Weights of a small transformer language model: 429M tokens.
MLP neurons of a small language model. Each row is named by its layer, matrix (up: input weights) and neuron, and shows model dimensions 160-255. Each number is 500 + 40 x the weight over its row's rms, rounded and kept within 0 to 999. Numbers have three digits each.
A block is one neuron, or neurons of one layer that tend to fire together. After each block is what it responds to, as a language model described it from the Wikipedia text at the highest values.

L4.up301:483539487573487491482496486536536542515470496493488472576523487534616492507557578497503487526452504446460539524517488556510483624536527549460480518491525483515518454499440529551473523613483491463455508503487579488456509507526474520499493482512490520519441543492463492496488501477568520590
L4.up526:425502486498414450436466469526509556504485535554529544515487482439538485541571520517465451570546472481385506546440492562490492617523554480515497551459442463505535505460413475483566487514472526476524448550602451525487478494502490463579532453587487480545468487516488532485479505565543487538
Numeric table separators. Column separators, semicolons, and digits deep inside long rows of numbers, such as stats tables, election results, ISBNs, and coordinates.

L5.up21:431558548566489567545545453455452500514477520415432556505470575526413503558547467471543469565509500465527506572480432516536521509500527498544538507537540518502510418464504533515473520549591557509537512530436488548513459512507508517513539446519532493519466570397482568498507501615408467451
L5.up22:430478537480519478474460525540522605543500531486490526497491493468526445547534516499420508495449554511472439469510479480477601534510463544477516578477447530533508474443490547472562493567513522504534491476478488462409484459475551425538533521551511501529516484543527512447588504514529496512
L5.up96:495529473498441507461537504508553531482541482453509516540383564486537462558458550463541523497517518483458459460532470537501432471544469492401521485538503532514568407479534521477491513531559525399548535466493453503531527500488549506445563486431503500550495520522503548535583568518530427507
L5.up252:444567530555495520524517476537502583537539457475492492557527509498488467508510509474534525534510556528403484388581379511449529459524495509446524545438510635557459446458462401502503496553492487470460524511530457488459543512418522494553549510531464524537511549510420499532410547444492474549
L5.up303:527490475503487510459549560498482489525504472514572525521459455505520446532477605505548438542464477623440482583491535502585552559493549503488507607472476488551523491449510513489459483513465524478496505528429479469452536520472475540491530499562489512522478488559472461465508514493517551479
L5.up657:409509436542548536489486495461442490481534475482512549580594458552493427542508531541509512520487581513493435477552467539530522557494514546471580540446534506448531414442482462418481494485518563479511444537461490546462514577444458448558517503505518470514478529471542505434480481485493452520
L5.up808:425468451543537505480564499516544489568529476496415527433488451508559557582477521487445459549490511518545521451551525488524469487478555539530506494546516509522507545518429489486540466488405503462523470509505470461426480438502532498441498519467473455484577476503457509476499495504500495472
L5.up1158:457464506500513516507461415530442579589431467510524526579530462497462491459566470482495455500494511530469413546462484582507552536475446556569520553536494503506534493498440476448479560477492531504492549510550468510451575496525502526524538469464474492472507550430508577469434483469517515455
Table row boundaries. Line breaks ending rows of pipe-delimited data tables, plus separators and digits inside cells, such as election results, sports standings and statistics.

L12.up250:473477544547451555558490509473469403609413519540540534569486444511511567471422532514495497512518445523464528469627569507430477496456515431533479399482482513549492519475509494388532454559482483485523473589453502547473522524477485525467570465534437551486506551451509411531561446503476524511
L12.up409:502532483530551476533481514472516467461535510470449478537497475512519553560502525539475503517534469543529485473516561500501527423479539505453483578462493576503523513470459508482460380563533425511511461508546491476464524500511545496565531497469472419553494441520553460488532482513503524516
L12.up475:504469508460439554522479560546420445500474483536542455562481490491488511526478510479482457472469472479499578556526569555517467493462449471443533529481447528471498463476523495446581483548487489542498471558440484466504489518531473528488438436538513570472466558511497489572506487511517490525
L12.up758:505515524522562519582509478476456530528495530526454485442516492499504488464460603479534458562588495477462470539562530506466501512509576502477546546527514511482466477461467466451499540560467397517431542498526560450455492525512432516408447444506490542541537504493553443522507523504511519553
Predicate after entity subject. Verbs such as is, was, become right after a subject (often "It") naming an institution, project or thing, e.g. "It is located", "The project is slated".

L12.up161:585564502583568507555507484501441504496505448567513601506512483506506579503559496593480448543571585432520494504521478506531390494518473484506521498505489562553449510482481483514540529569559530524422510473537553544460461533456476506422460557530563492498545417475476514545550462470556559549
L12.up425:440502536574490499500474485469470552551537477502576461540452518502499450474554474491483518584508454552537418469531481492448489518561519473471458531485507552553438491477462511558443441533481518512513590456541515563512525450441476533480604540521402507468483515522535566569429507498510569586
L12.up606:482449471526541524487466468520587566566504519544534590514527536524592509487511495552505498534502548471527516422487498528520511538485475518511553538427538464481439541492487493523522487524528564532455522483443423503480481511444447475472514455492508521530474584618564529471552458436469575537
L12.up821:371461454526494503476489468438516529495521537502460488542528525576536551518545487508498490437473506538592545522496496530501455496544506586442466506413512461487496569495482467541522529529491486543562563523470476518562471542475520481448531481557471521471516505444497459472495494456540492536
Clause-ending comma. Commas ending a complete main clause before an added clause or phrase, e.g. "removed the film, citing", "caught by Gloria, who", "dissolved, with".

L5.up213:508497469519554465498507471523556450514517510514537491509514515481397465578476439419537486449480465526520480536543513513477518461495499456542537560461522484542486487543471433433442529472418467577513559465564542573482524485460443488513553519504476605575487504519477567507541459415525549546
L5.up316:437491527586480502596536522465528578499480440449489510460448510514482501533455565459533554547490514464544466486435547505558512457475590458518494525493528518483476406446547575501538448488396508540519492512527466497512521508476465541492478583468452451504472469511496419532508485477476429453
L5.up323:527552405542536535569491539469525455475456494547507551491488442524483537480488493475430493452558491476489511447455455428456532458535504521405520530514508498494488521460528415559574480517445493542487505430432459558492519497450473487475504469564502468565578438521409486605547458463497533487
L5.up460:524518485522502506562453494518558569542551490483502479541495420547538518527473455405547449428444473446450465434431462532431551484503533490480563456509442505492527388508531531512436519471503501467527522509495563543476477591509423460504525488474471532554511557456553468456546502505446538566
L5.up466:488475471495496495455519566486569463444517479487509526410471514478504496540524525440501459567445478525510489519535507417525541469488536545444544492514471475479532557502584461487491516519506583486544567471492515511508542564466474540465492473568525553473544546436530422507494486478466490490
L5.up669:548477565462592463525477527478506527420501459491478488486546478516492468465496506457563486418510469521512598476450505447507476529539447586464472510513508512574539449509505532488438590438490483555486542498535441516435507497477484471499547475463553472580461531489553505530551539530512466505
L5.up806:583443500456499546496532491426519500508530485484492556471581513478481501477555437496476452459468473422528489493521447469516502558586517449521441504550466498483472430473505581489502431473423484516535526431506462516514513472478554508488562504473470569495532451524541526478507556513501499516
L5.up871:432500524526490481525452554493572493579546463499491528508462478565464468413464507444399440487532462486502496506480475557550493510473501495463507508557457479477538490445465445537603498558473521420488530462484449527538475464499482517488437534499458556502493477509480543550539494423488509531
Table row-end cells. Final number cell of a row in footballer statistics tables (total goals, just before the line break), plus closing == of section headings such as ==History==.

L5.up59:502513508511423496505480584504560510459527490539562484454503485448492449520491555481523443492507499454509473451434507473459446510495509467494493606481493486546475397427518524529549517498419470562481498451473510484484520551438486523478517550512462475500496560540516481410530444519458479533
L5.up74:434549486581523547579456515500497528509535442485476511556518506498495465486461518508523481441505512492553548475469490511451482480488510429432486461454492543503483480532521517480513551506473509480519474505522533550528457506564483501451499520552540488572424426452509490470572493504496385514
L5.up110:508555457519509529462477567518509440528539480491542551498512528426495534442496470502339495537487483490489476510489533471455452466472540429466481468534536613535560441452533424517503498554486477512474514496499514496528558533468495394454483536476473459474525497470425539500495525475413540550
L5.up261:512609517538579512569469529471531513534522495516451521461491503525460518443525544497502519547442532509491454484446493487471504497524502521570496511471484507496421601467497480530508470470485489550488511429450444521540527560442515539453480490460485603542498503509466442494494479550459547556
L5.up515:462521460570473570536544558477502429470513468469468498504427462470544453572440549422470501513576523433525445533532516454415533593494537471538577491492479507472433512463434473436445476564486432530510468498523491463503540524544519517417485508430473591499533406454447509471555528520512501505
L5.up802:499512532496470476506526438473489466573525404482468482425540468533571528487537544401511480531469476415461518571489452482481494534480557492517503468459484475517522464477550457565513510551504464513516516451512487485480465557498494473480524535482518535516501492539460494508603461504580530498
L5.up879:455566510536564521444487588506462463509498537565460521452522563527623483561476526514394469542519485510536498543452605497460530580480467531457505480521483564506490494447475499454492459496412547514505509482426455454510558492511432511465509559437507509450535557521506456458487535511538502577
L5.up1215:472511466483524467501468469552504582542465475447534558459493455460507455509494535540560509478490506539468466537464545507386498503447456489516519473464477508467557523464510555463484460506467441551481452422547448502522489491498497445478487520436503476501436528479536468510538603474519522557
Article subject definition onset. Line break after a "= Title =" article heading, plus is/was/a opening a defining sentence about a subject (e.g. "Hermogenes was", "House is a").

L4.up1096:444462562399543522496549566465443455531504511555536414479508530554502507502466506380524525471574515465531501481521539405558481554538514465521456496492520507445456493521488529460466506536454420449523524469491511477549533491545449464418472506429461540544444515604503472450499533478528463481
L4.up1214:485487484524502489544461499433520584456431478529437505432538600514482520468377493444443458492439533490444464556566471471521459494544515402535502491540483532565568457486516471449476477507411511545553539480553520530512565483474497535433539479418481525533533469506478490556539508420514542492
Statistics table digits. Single-digit numbers in pipe- or semicolon-separated sports stats tables, especially final total or goals columns (e.g. 3, 2, 0); also digits inside birth years.

L4.up702:522490486518550532461479454547546538499492450412564528480539522438484497427421441533445467480475495510552499522484510509502556495561413590477496528515451543499510503421477449516518497537528477534483495551510454521606487525486469553476527581442442498559437467523547451461514488550528466537
L4.up1132:501529541553543525507457516479489488449560458452456444460593512483456489556483484463437511517525469487549492534507475511514453528502539520515497578478509542460500530531539546518570565437529519490456434515468525509492463521524449469496507515503569509470464534557472446439485466559436516529
Section heading closers. Closing equals-sign markers ending Wikipedia section headings, e.g. the final == in "== Career ==", "===Technical staff===", "==Geography==", and also the line break after.

L5.up45:487515483455449523490464488487498518505488437532474571508561500563486479494512520489449576434495513478486496481521489557500509489513537485534476507472448495503485482554573565482509439427534529523495516522491410442415493512520519478548531499459476528521522417399511531457528447545501516465
L5.up142:421469475405516534507529497527468622421451529499469513514521525486542522468484565512472509450549474487483519549460516507528487522522542526419492516478537513576449528513569492550515492505514472558473498450504454574537532437546509537556531494482495456469508419467478552534481458563523508525
L5.up241:442516507497537478460510477574540490494500495478553446565435420481567388558494542457502429518483456471547517508545434529460487458459443484542495479546485512512506523526556478485482516530525551563589487456535442499547479582451528531501514531476542495494516530456560493486495536473502561496
L5.up355:482454491552441530458385491508524527501534471533518459509449512543454479530540403535435447523454540480465460522520519517596405498523516551498549474542558515470451525499517523455429451551437514525494544463574427446549462479519463438557564559502457434487561469435505534588523600521531539458
L5.up401:466497488494477533452518549520559500524549601519468487589513507454440488478469492527462478511496453465458493477513530460504517483535502561457498450480488520488556523478525528532504441475426540476469480446529468573538427572539548488517488450539506466566552496500502515446510536530505542548
L5.up758:508481555492512519450508573457473542469563439544464423476495449540454522495505468500553467485468486509487560532510448532508555560545590425478510431504471485470471467497505499494515497520523540571508543495546438508453524550518523490482542513544577468467458488449584466501520559465483516521
L5.up799:487507430465482474480608440517462515458555481490485561499512516513510464492486584493569504532473444523478565475494473539522513485474488509458505518384493558499560484523471506454457537482523515535530484549511554514507502486456493501456476557483497515550489504505483531497491492565499422571
L5.up1126:515463432530502531463513555499491584482553591560569482469429420527551504525458483481484467523497442539504523436499499464503499459517443477455524540494434484512456490473554573370516539556490536503434455488595467520509543464503495497568441546479511498465448498420522528475497514489520547532
Compound-joining connectors. Hyphens and connectors inside fixed compounds or stock headings, e.g. life-cycle, stand-up, live-streamed, "Early life and education"; also separators between table header cells.

L12.up111:484496497456469498527482562458500461539527478535505495518582471551450488475426520475523536484492486433531498485488504492543465487477535522518474460462531538513544461523527497499549566501518508568505442489489417556562488501421475550511455459426557501570511489511533499437612516478552487515
L12.up179:464484513475537549513551523469528501499432593484404448559533473563491451489473569474558421486514510498450455477470512564472476493476475473521493465484462469586493567489518485483519425526491464517357446461514460491457473522437492532470444414563523521433535583446532469503545487534511581462
L12.up209:431496513561401579541508494532481474467429506558532519534544521505496469455548477565497525481537417531519500502521435496551447447448563481502503488496502511581452481494527480407522538463478466498477426502490460459490552516437472495500480522524497548529541503493455482456559596447507525600
L12.up490:587577543478569467478437425450479518434429458507548463562453518505512581525506451598522505492485509518527522506421487476476529483494448532524541490501552539509473520497497461510551500581440468486535441499537481506458511530471535492542419504470509518419517509441519550499538590522484541496
Year-initial digit "1". The leading "1" of a four-digit year from 1900–1999, in dates, tables, filmographies, citations and ranges, such as 1987, 1974, (1954.

L4.up610:437524500540468536487481462561562515567511482448498484507499484431538428533552567492492538431504417574487517508504510506555524531560510459570483550476498562486492511524425480471482536534540466483535508532519506486445478517499545487478491571557517525551475474557539451523536495528500502462
L4.up953:516460520494467524566531530496567560579514455464526508485447427530446456520515554490453515441537472537539500512518501436476542572443482509489428584528508498526477528364568542381472504435516512521497549444538498521510413533490462468501472444543534498493560466471512515528448448492496531579
Second year in ranges. Dashes and digits of the second year in year ranges or paired years, e.g. 1990–91, 2005–2007, 1942 and 1944.

L5.up32:525510461517543493542514524434502443479519501437519567487561464478455483551568480481453557467447465497497505561559599503560539507531440511493525548458473505497564451564473511515433470517516497501513506561439501463512406484463507513486558517477503526512500536537518548577495495557499474412
L5.up134:458482486510494523553521502461479429483508566523471464479499447509506552515498553492509507536459493505537428520527433569519555513486537488555449472553531535502546528497422498546428521479477531468448482487497469515522514446464464543491489434473536550489496479520560508484443524477514467437
L5.up416:498524475530477511464474522494502523459485568458533493558443539452585591453556469495501479512447534476548540485528491538509485511471574506481483433529525545465475469514534509575480474448515543597454502469507500534557447465505458521480428499508505493512561461500502519602512511545505466520
L5.up464:470537409506540511480518510528447611503500554478541558565561486508474486569453522481454523519493482537487465535562532527541573397571471478562456492443491529531484435475491520483486516518463577529482443474539501495454492574434533465555495491492497530534513527549563515475510476532508478556
L5.up503:405517533529491493513500503522497582524490500515582549491534451531467496407496489532505473504466444511425487537469478555520516447544499500531516593484507504476490494491484540553446447511471540514508486597564511500531524494507515513392458474550513525551561534534550488506563558486543536534
L5.up812:481497552520494504484511498510498462517556452565497424488433499478487503536475498434566547455493416478546499471514504543511484503511504459448458535463559491472475572528448493419487510486553527565491527524524480519536459462469528510476503479522588476543499451574501557503490451551516535525
L5.up900:531505514499502613500481485488538510433541498516417481492548498547495478480395518507510440494498472486457601568484497478548514544562516553478469457559503498533522478498464543536416449527504514509440560524492449556505437449443488491527498487542445540545536491543512491579515517530460503474
L5.up1012:517502476526496559479480461535501462427595487516518495515477448494484477497533504514515580578487444470481557523440523509510577482461547512504559515502540537487602503490517487470458582495497515607484561541486433516466575500502556466538504434486492535447509531561444530448526554577541543502
Year or place after prepositions. First piece of a year or place name right after in, from, at or an en dash, e.g. in 1989, in Belmont, 1907–1947.

L12.up174:458497501499460553479514512493505515508505452498439538540454533481512475522535529496530481465514511480522519570545499549413512469517485480437446500481505505532576466548483437453430486452493559523519513496551486578584428479420526500512555506476439483506492554533441589577523468505461443520
L12.up431:553474445537508505500388450465517526514514465450531443484485514502523523469456585457465478592495522489528525549551475523479466470518497577466437496523517514567553500546449591524499558533537442506461520542485557477483507456408460421493454467507533554494436467487504558527469412512521567529
L12.up1013:469530567434473519398439525459506467555525436481516534545458497456579508548465495563568471541544521458504517508532483500524463446492466508469500515608508595425486541522509486535508517528465483531438491508459464495444490484529508510464552506467550547532506597482533452570542503521478496531
L12.up1268:518480562580518482501516505594507476412514507473424445509417466499450469534499508490505472486461529462457511542496525584437514395510540528404499565443499496502474506482483430512500501508488505465548496520495532465558500460533543525454563439496465476487531493485528476497534420508475475462
Table row ends, prefix splits. Line breaks ending Markdown table rows after a closing pipe, row labels like Majority or Total in election tables, and word pieces following prefixes in/de/pre/re (in|s|cribe, de|s|erves, pre|s|idency).